MLP neurons of a small language model. Each row is named by its layer, matrix (down: output weights) and neuron, and shows model dimensions 160-255. Each number is 128 + 24 x the weight over its row's rms, rounded and kept within 0 to 255. Numbers have three digits each.
A block is one neuron, or neurons of one layer that tend to fire together. Before each block is what it responds to, as a language model described it from the Wikipedia text at the highest values.

Word-completing suffixes; more/most. Closing word pieces that finish a multi-piece word, such as elite, favorite, interlude, critically, meritorious, and also the comparatives "more" and "most" before an adjective.
L2.down677:128157125093093158138118098132108129126157155155155171104119117080118155120136067162139149121114102145139090132128190155137148091119093138118170143101116114133114137125147144110135112108075105173135156080152130057112115133118099137161124132150115129140139124151136074116087136113109129132

Slot before main verb. Function words right before a verb: subject pronouns (he, she), infinitive to, auxiliaries (was, be, being, been), not, and, as in "attempt to immobilize", "after being shot".
L5.down69:162129135117165144163158179151138179148162117110133094109081127120143115125114098154097129150097121158095104104111087121124130140108088145109120176142152148132149148149131167124099142128082088092085103132112158136128095131124094148110121122132115130135129186165131117161144108132148125179
L5.down297:137114121121138118174175133140164146133157165109113097104158136153084149155128147123102109116144127140146135120111097117128095090139096129125099142135116152152116114117135108135126117106144079121142133113131152139130149152111144160157117161153085154086097116112121136099151134151126163108
L5.down463:136158163116166137118124131101117100150135140180107113101149126123088128171130153143111102147116118124159134144148116117079164126132134096147129109110111161103143146117085144148161080121099144104191093118148135115153110129163091117079081155124151152117085099118134167124117114132166132162
L5.down474:158107136096149125101121105154141126145136160157103111159091143138148144136143088137135122148125127086109088161148127123106154171132115150112129131135140100161126162129112117147084142149129128118137135146137113143136138141162145127110105119120123134135151114119136135068109164157134137148
L5.down640:122074136130076115112145130122110150146110109110129129087138122112161118125131148147110135134146144178137147115130132104145132160182157113121116112124138163148116119136148133133099109119141104104118135145145146129098131096158138116150135105119136118079137114136119119138113156127153094161
L5.down825:128128114109124114159179112088124113138121159082131087137139114169125135139110130133099138151123121164120120135128151112142114137143120135114110102110095134134139136118133138126134097104129104102110112126082133126117116110131125082145094143160127150103136149135144179093126108140125137092
L5.down830:157137094146106115152117171132159117133118137171136158117119115112137119181106131137117132158130159124096137110122095170123115136127123181121106073144105128143045088161131151085152164131138125127133123168130135112094097125113114143098113121127158100157104107157113111131119101106151129174
L5.down918:161149131094125152132174110122147135137128126133148148094130097123144148107141135174135145088109097073127150145174131167108118158162143139120120149130112118140115159150163131158136137154121114107136071143118119155119111147108102136080108143144181130085122123130190111109112105085112069188
L5.down960:125130135159177126091158146155117135153090173101171141109101126116123108132150109167153103130157139140135100043140128152109111097123125152125095106148133109161120100100125110115169143128117161097136133175135154131091155142131137130094142111135134172139129113112127099103137130153152139142
L5.down1029:148123151107112101117139127150165145105096161173155114123088124141102092156117101127130122124155110124096129182189125105134143116154127129124139147129140104160079142161162120104187153092115096154112109189121103116108142170177149109135089112165146156143138151129156134132177148110080146119
L5.down1239:124145129137129164158111136116144124105142134137140138126112153105092147112113138131155124121145105135123117151092142154128130096095118120127128119141144108096122129131118115108123119141134102072090122142131159104121121096137159123111118123113104131128121140138086093130143125114145116124
L5.down1240:145164127127150125141139124157127112155098123133123120156090150123112097083111131121148144129055101143085115143139132090141119128116139153176128127121123125117118121126111151172112157107133108124135100137124157071169129110124128137125114125137138137082134135048098106093135104118100120156
L5.down1277:095139134146141124179147096116127150158135132069149135139099097129127127108133139112114161134171141147112151109151112170128112097115134159145133123212122161146112122129159149111090152096139111128128155097139153184119153112124133087155121151171175150099080132123122148153140140118132113120
L5.down1409:116143056147107127115117133127122089142180089153135115103106081141125108113142135126132105144151113148150115109174125150135157141160143104086118132139110178131123186097180116160116179120140113163124155151135112110157162129109107138127123112181149183121134118101132110071120108115086078127
L5.down1415:137151122152126158161097134144152126122123144134128130128169165113135109116126148129154122136122136141079161122120122126105137133156102102120136095140119093149108138121107121147149139142109138100132152165124139147136123119105080126118101111161104136089150096111097129168138163125168127157
L5.down1441:166148095145131170100119148156125157071139147109110109129150113148132130082128108153112089125105143138128138142121121143109109128153117161129116118165113108118118135135107128136157131130093123130121130111133129151133123114111151113146113085168118147144109121140094153096103161193105092126

Segment boundary tokens. Line breaks, blank lines and sentence-final spaces right after a finished sentence, list item, caption or table row, before new content starts.
L2.down1081:092120146120089118145098135085123149142132140139130087107149131094141138127095132100147143158096139151168115120098114125155119118117104148142139096105138146141131126131170111103131093128135113143127142138141147132136115114142138130172176103127138098105117133138142153118127152136135111127

Comma after noun phrase. Commas placed right after a noun phrase, often a sentence-opening subject, before an appositive, list or clause ("The series' antagonist,", "The platform,"); also table pipes.
L4.down276:152106147121164149111138109133163132096119197152155176066122118108095153136102135158100033116132122090132137111100165160150101100182111106147152165139139146124122118141132105108102098129146147132090139133112121130155122146105131108142141112147117135173169092150119070134169173107155122149
L4.down526:162069149191134142127164138161080126155113125171161084104117142112095116164146122157090123140167123135127087095112127116137174076164144110113146133114163145102151102105165084127135134176130093153112138132103114138125122080143146159156094145132117167175127104130136084144125102146122153089
L4.down843:155132119090125101134116128139108101132167159085127077102115131182104128095112103138120111100093110118113112155162106132108141130090107151102131109095117147054176180135131084134098148127120170123139146169124135119089120078119131147128117147125121152105120165071130157108115137132103127129
L4.down1319:144149099147133109070147155147115121125106114121125142132093110122130063092150156135150126159120142135135104161154130139108081122127105131129143102103145114115148109093142133112124121133125103117085121140121110130133088119113154159141133142080169110096126058159115092133106122143111102123

Fronted adverbial clause end. Comma or last digit/word ending a sentence-initial prepositional or subordinate phrase, just before the main clause, as in "Prior to the election," or "In 2008,".
L5.down53:129124156108114081094133108147139177153106123123106112144133174154149144143133103122122092107120136103122135150146101158123103153120098102106117131173118135107078135117148159097108114126151133152130119124138105155134167113131125135129170145128143133089099136136093147093115134150122105118
L5.down107:117130093144127121129101125161100129116160122110135161120133124170126105116130135116134096095147101141131119121151135097112131138135113095135128128087162108113113178142154114127135072123139138137105134160110115090128145152158138132106129122091135137137159104155162091144101097108149140111
L5.down183:112091130145134091116126087199117132172113164120123187136106131156158095128148140114148091136144140105130105109163092109118119125126087112114160116142104073145107130128104114128113139103162166134129108158155079139119145100140156106122135104115111158152137137139129118134194140111150131173
L5.down233:107141176118178123088128142110128130136114144154139143111142175144106134143130121083131122148144154155102103147140126078102098159137128139159120099124128139116111161135115165149112111098127089126122149154153115082112113155115118119137135135105139125108156117140156099124120128142132143114
L5.down280:114107150142138091105159124158144120146144114140112123095127132109115118139126129103141147148087094070127123097087114103123102136099118128117091130090110068118123114104146133116111120118126179104092166109129099133092112131127117147104155120115146099100103091092120106126166157137127091072
L5.down372:161116112161085156130144136111138158130140149180129143084122083158174108110120147099153107118101165119116132094110117104160123163163142120169108148198110136146123172161172145121095120101084150137113118114159156135111139152124128118128094160142103137111104125099167110105128080121149129085
L5.down539:094149122180152145109150139130139143133101097131131097124143099176139130140150106121114175169153112098163151109122073158112167188182079134097131112146114115147154097133129148122146119126122143160152137090119130160114135109106148110096104095129121144151128103073149118125117093131150110096
L5.down625:120143136090106120114124174137149158089156127150147133152118118123100147084146124130120135110107166081089124111150137136119164141129131106106070094124119127133106145131169083159114110116104107106093137126127135135108101132152153118109090113138127152166150117195130158139110074096135102115
L5.down668:103142113126123130135120152130120112103124125135113150074109145126130166107131097116150107156132111105116185143132141163138133118133106154113139108094087161126092147093120133125188098097119123114147146137164173120119103122145114174127127109135126141139101099125086121130171130166111103099
L5.down745:127097097149130172091185149181146117098087106083113121162133175157134135106116139115150069174164115121114146137133134097153103147147103185169118127153151158155141120166127148111090066150178150135148088088118127155106147162102084120109139172128117098147115136134151073156078132105096156156
L5.down932:141132140108124112158145135128114119107149132147087122139138176112087147142132162135114151151123125166170126094163115150116158100133155168118124149129141147093122128136160161155116119115137116094121108120161096131136123134164090116111129145119132099149115117119113137125154102139133146122
L5.down1168:106091123130105145112120150130092174141129123144104126063121167127143132175115133099123119111168098105136096142114087079139123142096087126124124110115137131132160084127148136135092106134119154126127134070120149116097140115093114141164082114128109180154128127137104131146156155136144158103
L5.down1219:139126139166080091102181083149100113079093133202124152097129130145143136134129138149093119129116151114132130075089103123127113140154145153153146129141116124158130157142142116148149118133080113088107119138132136146129120126078194141126104130109109114098144099090112075168128152151163120108
L5.down1286:124132104121096150118147130140114108089141131139074190157129153093143104110109148134113130166106127148145118106101110105106106121125150152136107092147128109136095135145145159106078112133131114099103099127097148142115127097082166138178090126140145062134154119101122088123144112130152150112
L5.down1373:144142132151124105116101149127157183156112070118078118132103118108160156088201127119177131120125148105123131120122113148170121147136144118052113112090168125115119130114155110112139141124118129129141127077116148141098128114126121117130114161155126125102097112133109081149081141091130139137
L5.down1531:130100101186169121100170145161102116119120133134148153101129133150095147091132104144135155157129182085134150127093157094117113109141124113109136144152115107139134078127108116135163104123113155112108118120172128148148157121122103104142145122098152116152130088120159078127107146166124121123

Predicate head before complement. Degree adverbs and verbs right after was/is/be that open a predicate needing a follow-on word, like more fragile than, move to, transferred to.
L5.down12:125102083130139135032131115134136124146123126143154199137110131111134089187146107115130131110114138128133146123145132141128147111139135139120152129155171111125144149127144128154139088106115134183158155132125143096106123129165115118072122153113116077138152097106107114145134125139133140114
L5.down63:135099129153110106147142129114115118136110175096143160127154155137142106113115126131127149097103165122129124109145137107128134140112113128148126151108131109134132123128139134138129140155128059132103142168110163165080144149104146106145097150148125110192096129067088155189145106129164139124
L5.down68:124137173105078104155130118099122121158107134082180142100080102100138117095151128079108128128167130089088113104138112133138179170144162161130138117127161099135143158152125124119120115163144146107129139124172118102141121139130106101131107124157131056144145097150148144119125107103151109124
L5.down77:105096091123116125128116113115113152119102165132150139116100106124104127122103155141159136174138133144120108111147127135105139101124143127121142111110110104105114118103112149105163097153152102115151132152171147094124123094100173173075067117101126125122165129087126132122129135155141127091
L5.down194:139131130142150120144155174083104087161101128133135130122136096124085130124121092146145120136149145113125110151142120102117114125114120156131148151116155145150144159111163109090109119119094109117125156100097116097137168111097105138064102133149117110093149116127088132136159151125121135102
L5.down217:130094107134153129143128121133176149133100108122109127135106144185121148126131164122116160119098182153136141132136087140163120136121117099110137150135125126128110112137113123105134085164106145097112114133125139126134093114123105119109134147116117111147129120117120092130102134105139125153
L5.down374:139167146099088117148097134114080140097132108124129121172180131114125148118081135108138156110103133103126147127139135125089130097117142096157132104103130121138153144121128138151135133110133138147159158101149126071161124130143113146118126127151128153126162194109128116168124158162114106090
L5.down438:128150106122145136186144146163092141129098165160131125098130160134134105148113092106192084154154139143100149170127122103141139124121135153129143147125128080123120136160082148124123170163138152127185123136135112070136129136136132117116149166155100079148122123105120102130137057128131170130
L5.down631:119155126149102132139134121132147134139112138083134158106162090118131164098115110116093124103133113108110152161157131098107116136134111153156108140161081154166117148078111094143125100134135122146140140124127171133140120128123134128133117160148102113118082129106135185109123114116146098146
L5.down727:101131132143146117154127104152146134157138162120130170134161138128117145125131171089136114083119165125121125136132126132129139130168127143204107103105106094164097165137116135135167142136160147121146169125164088084084134125091117124141131141136114156138098124105143100117115171146152153164
L5.down980:136152095116135091145104152119141147136122112128179137138084137123110079131137180186142144131132133140115139119113119107193115166126138119118134136130118101154122102180121100093128144103113139120106132137147146150132140120119142101127158154083098126142136155113124111092123153106155138132
L5.down1083:118145139159095109134106135103094139130115096105177142129132134136124122107189127122125119140142117149085101116131133155099148085123120124069129154186155136092114138091119159143150109134133166162092165110139132131128165117170129134124147110111134133148143117165116099122119137105145123131
L5.down1225:129167091099144103139145086055154168137173085147152147082109119122111143123154183135113149137100123101095126133116081147120122107131133102119125128121149140138123132167124117158084134100128150154101110110121158113137139107141192102141153122149114132211128111086101130129133163121138133158
L5.down1276:122127138132118140096139142126122092117148124139122113086119114137137097160144149152131152128137189117071126151102118111163151133135147115156145113141167145130144099145083145122183146089138121109142137101091137141116145123109111088138113131136115118151128102122131096142118134121154142166
L5.down1306:073123109124124162150135131122130129107103123171121105122112137124107133153128094155139077132137158109152165146105099154153104097150104145145107125125110131173112162098112143110132155123152135171137132085160146135080110125130119128126125121126118115114131133133097079160156113090111167120
L5.down1388:165136140176090146143143114136119125142132116114146122148114098071141143137151121132104142123120147088141136120112128136132168146118121148158189139168132135115187118138157136090119148127161128126063130160118087130147152102116125102127133088100093133169125124180096099131132131152122141136

Clause-opening boundary tokens. Commas closing introductory date or time phrases (As of 2021, In 1967,), plus clause-introducing words like whether, that, where, while, just before a new clause's subject.
L2.down1032:141128106131089144105179130129119146108110127133122184107136178113152111143134154123131113171149138136142103162154170103113162134161088147169133141107121099121120103143091152106120114088085136116136144114141110151071148191128142134156099147097127148077124144123147076131127123181150125101

Sentence and paragraph boundaries. Line breaks, paragraph breaks and sentence-ending spaces right after a full stop, closing bracket or table pipe, before a new heading, list item, table row or sentence.
L4.down35:130124150136097116111126160120097132094135128140129108121136102135146112169133109104128122147120158154170151148110142110171137143150097122127147102108115149098177095122141107147109121138152094141124132128112109132126103171138133142156170114124168105149129129152148149116123088112088119108
L4.down705:133156159135099111123116175092111151109129143172141113088134094122148113160117109098118132150120150155144134129130166127130146137169117132138123107094091146129186095092131105156135145133154099130147117140135120119109115199116134131153157114116190101134118147150147172120115091109071128114
L4.down1156:156131143112105119107117143115105135122137137174158135093139107177123132125119133123142104133133150157143123105119143110131166130155115120164146138096112108132148110151181069135112144103124109125128148100130127141144142136128151133107151123098125041145096115145096103118154120111109140152
L4.down1181:137107136119103108116146162151128137118100119137144088136186134115114114154128122142119117117153127165126091125083145104154123162143121120116157154131135132129153124153121139129068117176166089171111137160045104157154092140144133160139164142111159114125146100135126160083138106144127131097

Sentence and paragraph boundaries. Whitespace or line breaks right after a sentence, paragraph or table row ends, e.g. the space after a period, the blank line before headings, row breaks.
L5.down22:097130120129111129115111162144141109105139125113159120130141111122125165125157126114138111134128128153094128151114108145119121153167114095119130115109090112127144153155148117135128074101126107167132135106122126142140143073092127147163122129117147110141100135134147124129164098136093143108
L5.down58:115132164143111106114100175118143146154123151109123161111111134128114116131133134100092141116132134152129146148132120130120143097106113140154131170139139141128137126134130126097139142089130091117092118102118100142130133107122113117138134094107127103164120111132122123103132125117121114121
L5.down169:085119123155117110116114112117143146146110124153107163134122131092140126136113116079136142124129095131130142115143125118147116136131125112171124108114132123147115147120141120127111110132112125083123147140127041118114100123129121143111124113112140048131139141098133101166167113123119126135
L5.down213:114154133138124125106119111141137147116127137110134177103127120137137108104125129116147145116122102152090155113133146129123131125137103137114136136098154130119107131148146092162147138106136096118100118137092090140143146115138120108133149145123144113136134123153085125128133132114129132149
L5.down313:131149145112091143113143145134136150141147129139123135123119157133110125138111133151104138102130166141129131133137121096133158136135106096132119128114127135124135138146098119137132123116136136110114112097159074112108121113139111132108148141134135135116128124139137111128102135119127116138
L5.down344:090126123135129135112131132129125140129136148143116129106134136102134135134130124108137120139123157149129134129107145108141109155118111126150111133085117128146136109120125103117148115108132126096122112133155087131112122141111128132119160144110098114114117157148127168141136146132138139113
L5.down558:134133145114155116120135114106120136091106175099138150107110096131132131121134137117124097117162114138108098147141126115106137116132127139123154108103137121142132151148125123122127121125139137109156141109122053144093121117172152094138161111116139122124113147167111085148158109140148108126
L5.down622:122145140155135115098104118134099096109133117178170151117120128099162138157117112089146083151125163149156162144116121117076159144109144158133138124142129133107099094111132111110133116118096138148157140128111131094146106137138114126121100152124105098133117129158155123123120144133144109112
L5.down724:094166150168183120134126114090121152139125108138094115170119135157129138122129138135155138150104180126116138151138137131142147115106146086128172099089142142122185129102119107144161103109138145126128078112117102106080126155128079126175144156132125190111119123162148160132125129121112137170
L5.down1129:134145161142127125126140133094093147118129177136116125118106116130131167142154101128146136102080094128166132099090119132104153122146111114167129117131111147146139119100160111131081146122139105091124117151182155112140139136119137115100151115129127124146124101155110173113114128151099135140
L5.down1177:129122124160128159117133161120095099131170154123140134097112129118132141134129102165103146157108148177114145111125136100136156124137100120149117119149117155127140132111118101144134119155139121141088134140131104088125099143106145141114159111121139156125111115134132157114142126153106126124
L5.down1237:138163148165114105116184176080085146113149124114134136118139156142101133157141097135167121141117116164140147139139140107134134126125114123111130106102132166147120115121123123091117113104124119147070151109155111160097119129166105136155145160079153104105121126112143166148140126144129145164
L5.down1289:087138132101166123113119139114162078126110155156151163098115162142130149118123135114124139133139126164092151132128103114101136119147083121152131132128138154134146143125132108114122100117138107100104092169098106185110159129112159150133132110128144093135135140165110090131131106155168180127
L5.down1329:192135124154129106116121158140156139115136149110144096162141110125129101164123133075147105138108142168125150158119119134145141120118135127155104121095133140159139147125096131163175129128112162153131130137120106096173136111106097151120173111088172092121077115148133161125125139098102112138
L5.down1424:130127136147108138111131152103107138120163139147125115123128137088131113117147107112131132136119184161139142129126114106106129119135124134118123110107147125135145163109149121143148120125119132114133116140136143105129136125141130133143136130128132117113098133156129115111120132113140136161
L5.down1481:165136121171123141141087132125152120152127150120116132119143112149134142188144130128162133140137158150148165131154140096125127131133099153186083128115102128116105119122150104155139164117102124168137142112153110141128115111109098139124191093110127105134131098121132135115125099112112133124

Sentence and line boundaries. Fires on line breaks, paragraph breaks and period-spaces right after a sentence, list item or table row ends, e.g. before "- 1584" or "==Medal table==".
L5.down74:148133110146100129100140166085121152109125150115132132113113130120121135135116113116155124143123147155145132149112131143121130120144119118133114102114135124133150114135103110155147119124131106122111104125127104117133134117122124152150173099090134109141131101140151170114131127145148141160
L5.down83:134125134161114112109135154127119121113134135136139122110124126148135136154125132133130141151111160153140127119103133119132160126132103125118110132121109138130131104105109090131145135121118122128133118137127133137125117139123135116131124111108134143136115117136143165098131138140126125134
L5.down97:134142139138121130096151153104136137140127132139157126127124121140137135149132133117142125139117152176147116134115137121125128123141103126123127113120107120128130118132115095135132132128133111150115113133117128141151123137118132144150137114103129116123117120132133137101137119136113121128
L5.down172:118144131104138128109113139074121139120127130109139125134125150117126120160150155109146147146107149176130141133111133103149120114103115093119120121103103113119134123131126127127122116099138105130088121150144115109144121136141121134164136116091121081124151121158139124121125131113156131123
L5.down397:144135110149100115119108150114100136121130132122109134111144125139121126127121130137147136135141125122150134141116141123137138135145106132119130129115117142140125106126116102130140147125139121131136122126107097134140120136120119151128133120110149116129125108119157154111122121124099128112
L5.down479:134121131146097131116123141123119138125134140111135121124117122128151132148122125140141148122112147163141125110129142121121145131125128130140144127109127134147122121102126114119129136141145110132128140112116089116131115128136120137137154122116132114125130108129152151121123106130111139131
L5.down543:125127122158120122112114162125138127111136141118150130120136125133119125138150146093121121153136128164117142135114133131118138150139136124126110120117091142142134129114099081150149117096130110129115123152139116133126126132140121127122122119105132108120109079127149132141136122168142134140
L5.down552:142139133152121132116140142124100134144132129128122131127123097121123129150136135119143126149110149186146116141115133128122125127146118127113130104112103137128125108120125097154125125101138108110116100133129141139114128120122119145139154105103121130125129141120133131118138127139125148137
L5.down654:126134133124143124118122134083119143116134137131143139100134140123122127108138152119122135132123147179118122115129116117104139137122145118148117126119125137131147124112129115114135123108128109110133126144140084109122121145116116124125140131116143122127124141152155139128130135130130157121
L5.down695:112146131120136136092139149091142142120144171141129118105133125151129158152129134111144135139104156203133114140112138151129142127134124108125116101107086125107145116118130089146132121122121123126116104149134110114124130131114136130152168106120130104125106134147139157113138116147116138131
L5.down833:164140142160102126089129159116132119141132152127117134121133112139129151161103142141119107163111162157141113129114139094128152096136119151131100128111103148119093093125125101130129124084115120121126104125128140123115107120127121109139146109105148130142112096123131141112127138129102132124
L5.down1001:149129139172114118134145132133124119110121119131119149118105107155154119135128096146115122131115144121110139127130134141143123120153089138114127116125112146141137130116108099144158149141136134119146128114131133129153098090108122126133132110122141151112122107099121132098116118110112143136
L5.down1102:130135136116107114094114136119122134138112137123137142123097124127130142152135125128148133148098141166145133122125137131144105143141106126133122115117109136124127120124119125132138139132133110133117108122123092100125109105114131126142154132118152103129126115142135128130126109135128151133
L5.down1250:134130120137117105106133158122136131114117124126139131130122110134125130150126133132128131133117140165148123145121140139136124138138120122138130120122119132140125111124110101130142137136137105133125124121113115142140119133121125136141145113118150137123119123121148151119132126123114131127
L5.down1308:132134112110128112129113143105139121144143128119161124110110111125108135138145119130158118148113141166142140108140130115137118136128121103140130098120110132131109132111157085123129131124144139116101121108153103137141125120117119146121143108128122063134137129147116174127161112125104147139
L5.down1395:109100154124161140108130117152137145107126126099134145144120104132149126155122142132127170145100162156150126139115123144139119146120095146136174150109122135108138128112157106126096138141100115143133149106111112124134129143114095163120150115136138139112124137117118116144140128136116126121

Passive participle after be. Past participles and predicate adjectives completing "was/is/were" constructions, often word-final pieces, before a preposition: was filmed in, was buried next to, is endemic to.
L4.down119:121138129085132135128091143134148157116120094145154153127155125113087141057151153137138069174140089170150136132129123124163115124104132115097153123106114099109097197182149109097098157104105104130085108119124100121114141092134138116132136164149159105128121154108157114139149118105133121121
L4.down185:115148085118139109116081133137122189142154111139139115116132125135115145110123098143153159087070118132120160103122142133157089160135136115104139148138130131074115155150118104126165143089119139132134110129147134125145163160146137147110127158130155166081103114132111089087179152113095132140
L4.down401:083159150177122157155097146153121098139110149140117146123148136102129130077103139127148106100110123113093159112157124132172136152163157094085181152122137114136139188088128132122134086092121152111126083150132120139130144136128131166140091181165146132149122131108135137105143130153133129092
L4.down781:106126109117140126106093098151134180119168096099125138136145138123163165085142091143151113136072139132126130105165117093111107150091111165108109129151118132101119180155111114129140107143123109127143149143154134116093116147142123134109154138119174169091090125130176117116132124128142111141

Sentence-ending periods. Period-space tokens closing a factual sentence in Wikipedia prose (…Crystal Palace. Dowie), plus final digits of years like 140|6, 172|7.
L4.down524:087115128134068139108134086151133125129150128136124117136109129107139142131144133111143120099085144119148143118159126098116154146133109125126125145156120165144146154094132115125086105140141112120123142109154100126137128097122097150154167119095088071126127117150114152128143097112125119130
L4.down794:158111110120151154134151086128148109132124128123135101141118145153157122124130159122126153141106117208121110118156136146137145113073124103167124133143103157135097146166128133128126122157130114156124124126063108135127145145098081123114157138103083122159155133089117117143086095168076125144
L4.down799:104142098130132165130132138130156135134108144130123166140104152140128145127121112141114119141083144157084147109142138119108129119121121085144126116118130105154096145152119127093117095118103130077127143123150079147090122161129091132123114106124122051109130131143111109147139131124169147159
L4.down874:110119116109102129137133109089113104126129126155115106142159156117140140110167142125147097117129121081170162191139113069129094161116139150090116104139153161109150125097121124138085110149140130107127104159117134105097156116117135173166118147131114120122114137149147109164106108134156134126

Paragraph and row breaks. Line-break tokens ending a paragraph or table row, mostly double newlines after a sentence-final period before The, In, or == headings.
L2.down284:108114133114128165110116111135178134151127127128125154116134123103128125122127111120156127142110138167104158103124110084121108081131117126160134108133157136142121111139137126102144105165137120110142135158132113100117125154113135124137157139125118079138146138148097122137136140110134142105

Infobox field bullets. Line-initial dash bullets opening key–value fields in Wikipedia infobox lists (e.g. "- Rank:", "- Place of birth:"), plus paragraph breaks before section headings, and weakly some mid-word pieces (under-st-ood).
L4.down491:121105112147166160113135125115126133096160139132151132136116119171137143103121129140116127156180144121140119130127140154129097115090090126102153154153101147104111109115146143158120127131071127106097109125153150127131126105090129122097147159138123110112098126072129173127108124087121136140
L4.down865:113160118081118112165135102133127132111136130151094162118142107132118119093105129072121124096187126148114145101171151114139118112181131145115113127134121103127103155121129095140161100103149127119104128152106157132167119144142124111145113132147123217154115096083099176132146141157073152146
L4.down981:147143119182160099132133129215124115121135123132138131136110159118096094087159133147139137176119144086153138129146149132122144159136137144109116102153119173128144120128091145142145097112116113128156140134123123108123158112126142137108104146180113151147108142154117098117153157088175119116
L4.down1170:148131109124130059127078172129128125132135137120134160153119154150131120122155079067169129168149134177109152144113147150136115129159081096150155150119101137110128151116128122120081104150141122120117121164123154134119097133138132144152139123135132139141106135137082152096149136132096078129

Clause-initial pronouns; small digits. Subject pronouns opening a new clause after a comma, period or semicolon (he, it, she, they); also single digits in table cells or after decimal points (82.6, 1.5).
L2.down897:142141095125063128105096101143173103158122128152154127103120115117121141107102143143133104120110148092119099134111140093097138082130103083162146145143132141164147169136112169109126120138108123114096138108149148117130122176153151122102130151137119170128101117092134109135105080101135135138

Mid-word pieces, section breaks. Word-internal continuation pieces in names and terms (Ed-itor, Lat-eral, W-ater, Techn-ology), and double line breaks ending lists or tables before a heading.
L2.down347:123147152118123147080105104128110107126169112116163130114115105094139130167079126131105107114098143112126117115101139126131127120128142136145146137116108144149161129128147146137169122114165117102136146123170084092146127144086171115156117131178146124083114139131166125126126092157153152168